Weights of a small transformer language model.
Architecture: RMSNorm before each block, rotary positions, no biases in attention or MLP, normalized queries and keys.
MLP neurons of a small language model. Each row is named by its layer, matrix (gate and up: input weights) and neuron, and shows model dimensions 32-159. Each number is 128 + 24 x the weight over its row's rms, rounded and kept within 0 to 255. Numbers have three digits each. A neuron's up and down rows have the sign that makes its largest values positive.
Before each neuron's rows, "fires in" lists the words (lower case) most often at its 100 highest values on Wikipedia text that the model never trained on. A number after a token or word is its count.

fires in: "of" 59, "this" 12, "that" 6, "office" 5, "runway" 4
L7.gate151:136164101170139147060114107130131159109147144139136115154152099128119106155132097102123108094123117169129151159148104142160126178139141127106117145157130115140131115095137108120138106111162113116109112123125086089137180107122139119138109119167135134124138124093123152145142135121127104171107110151157141133135133146067158106109173158126153148145112141180147120133109099095131127136132
L7.up151:125186172168112111131099115132122128116129113152150157128114156127155137141169127108093135127158144152120070139120104063103154118139101116109142139088090191108157137116151122121115123123121126088132127149103111131145130122156158146105182104113078106130114105114146119134104159172204097098085140086122118140146129142137134160111142148089144106110123127121145118128114122094163117155144

fires in: "a" 69, "an" 13
L9.gate127:134135114103123100106140081146122125115099107104145140146136144133133098169120114141103154107128156130135116073114125138102168141098138122105153151151169135131150081120125126114102156109110113105126162122109115109154131117150122144139109095157086160119091114136126142144117103123105094124119088181145132072138104158183140127157125128156120116112069130131143129139149138126143165130165
L9.up127:151097075102128102174153085180124096108100114118107115130167140123091113129175115132087091130129108125102139068130153109101143139135143102143168123131160115119152104157102161099132146098141139131147154076135126119152118155154121083147135111149123114081105153154142122171144101137098076091122127144159123127135128132135157137141107128141128144114098183105140130114145116116132147129132

fires in: "third" 15, "of" 15, "building" 12, "built" 8, "ability" 4
L6.gate188:094113155146111132160189133144140153126165138124100086102104145161112075173124117143132105153130070156158141136083121144099126145177173114144131161127083135102148144150131127160066155108111084132104115098150176168153099129183120132140104149123114171136139127125131142121114117113136113110144129086130140150128134143116146160138137129125163148132117143128108136145120155112132115143069
L6.up188:126122146144116149131102139110121164115135156117145156118126094127145167107145114129142097142106134128134163089154152136124152122147147137171139119118096110132066101130127153146144121119100130171121098118097155142174132129142143139164100092102159105127166165142157158123167112150132166119128091106164183110088131133150170115160133100122133106119110149149155125130155139167130104092148

fires in: "this" 39, "that" 27, "railway" 7, "railroad" 6
L4.gate75:126171130179133175163135121156158116118101131118171133111121113144117133153140119137142111116157103123120128177171146161118131154122131072149146137110153128143135174111144092095126100083154131119138168117142093124169116149123107152099141190128119086121115124124123116095162114150161089137112121112157137111136121139139062114138141142121169138142084145149086157087105120102141153117135
L4.up75:149188150159121180146132092163139121164145137108138116151150125125084114163127122131090122137148112114146126119113111112166093098110124097134155082124205134165118125130121159163115127103140119136160129146135127130113101092113105103124169168104107130138155102090147115133129106141123069130142147149165127105134155114152112137149147113162142112133090130110138150134142118108182122110092

fires in: "a" 53, "an" 8, "as" 6, "also" 4, "the" 4
L9.gate186:118094120132109078144117109162138097146126110114112160113194141129128084133118136129136122138139097138093097137133117111104160149157133113150184146145132131104130119097145119121121149125125130140072190134094117087128129139134137143148131145166153154113129118168094135084180135139114096142092152173138132149112138119144135163134110125096145118113128149104132152150149140126107121086131
L9.up186:131145139092124131111142095135154122090125104118157073101140114130132132160146065154122133122164129148108170130118167107116153116105155140146114100128157106166113150135106113102123106128173163142152141135171130118084103148116164140169124148152137182159120121150122098143134109141104129144154127114068107100137158141128101098082130146107149120106138124146135100123099130123121085097131

fires in: "also" 24, "german" 7, "more" 6, "of" 5, "texas" 4, "colonel" 4
L7.gate9:120127145116088120124124145152151139147117165185134103091124115132111153143180139123155088153103115151129110152137129140118097121114085098139132144170160097134135156124123118140149154125113165145113171102161162147166075143117117146117132134109134129072083152130125101151110157084120115113109150132141141158150162122112113141160159086115146109123091133144087127092140168085124166154065
L7.up9:127155130124109151157123197133154121146119147141126096112105102102106128097133142120142139118138105151102098110120116145130135104110115123161117146153162152101111138124152154145144107065133120127131120131158069078157162147114105117133173134129110125061103181142125141114110107156147155147086132130138138174148101131076108150094120097118155174110064141101162138121145136128115144175129

fires in: "not" 16, "is" 15, "and" 11, "did" 6, "would" 6, "can" 5
L9.gate362:116124084144139129088132077114179158108150095095165162137172079139148123109115142137133103100094130107138136116090117150165096092131145172090150126097125104115116106162168148164122151114106128104134117135077155142149154124136099141172106122181149139113124135131151117142093146155121141111140115124132156126163167095116133157116109086117105134116114111126150143135125111176069080137111
L9.up362:156096148126099141153121094115118154133147114160143145141151099121161147152152141151165137141173085070136128116136112145152127148096126149120114145119120150125065116121129118160119135140090142141137143139117124125114127147147131110134104145115106114157135143080152126132183134097140092112107136127148098193131125158138094143130115100092169107127113137124148152116097115146105125136117

fires in: "of" 95
L9.gate83:110102123135135126168156123101198155144116176160099132121148094086151119118102120114159080135139094113083112149116102142138117109141100115117139164144118078140091121122096134116141149102131124135084137155147178098108114125153158142125156171118111097165097156101101138128077122121177151114126132117074126115119113136087126114096154180143112127164114151118109144145164154130133133115105
L9.up83:125157131131129117146144176170189162095122156110161152121123097128112141157103118134142078167139142129092120144112154128113101119118102135142152121129140159105136135096117104116109134126084115121124145173127145140119130153102200103123103102103098097177096092118130131079174147126161148129099130102139118158112107159103129086116139131116129126115081110118151129094121173158124116109125

fires in: "this" 29, "that" 9, "third" 8, "three" 6, "though" 5, "killarney" 5
L9.gate113:111159138106116122137109138139160127102176085107109135145104156109126124143147143093173110156157103107123138094198122160143101170178122092087133110149102119116143166091150156163151117174124140124178126155135112142150157130124133119084133144131138123153098152068102141106128148122130120146121111101107157134131122118133110153171115132098162103142141090110152119137154134112143196115129
L9.up113:145158156116088140149138135150099110138127112133087162090153115119144108111148108131165122132157089106095126120155108079153113126124156115099125135075137113088126129110154123137153152095124141141135163162156105165129131088107116120120151076096138142158162137141123136104098132150157144090116145125125130134166141129079070115168143147139173089096102091115134100107106108137141130123121

fires in: "to" 44, "not" 11, "did" 9, "could" 7, "candidate" 5, "would" 5
L6.gate508:115132140125154184084107103142137074126119083062101129160128122132151095126131100123116153118105150116086130105156110114131109088141147139103117189079121138102138119122158146102153155140115135153138150099146124151152148156163123135130141171114173110111119119137133082127102144186147133118132103109162140137152140126122105125119114102132139169095153141166110125154152165165177111143113
L6.up508:147172099095110133103126096123148128111135105143137138105121129156163200107153144149153119127136151089138121129130174157140125138131110147139100087129087173123118112135140150153094136157151109146106122111120145117112083108132146124174098161126144141144125170138095111121121145143159135052122177103107095123127131123155134102156167140146143123074097160139106108149153140172110095147135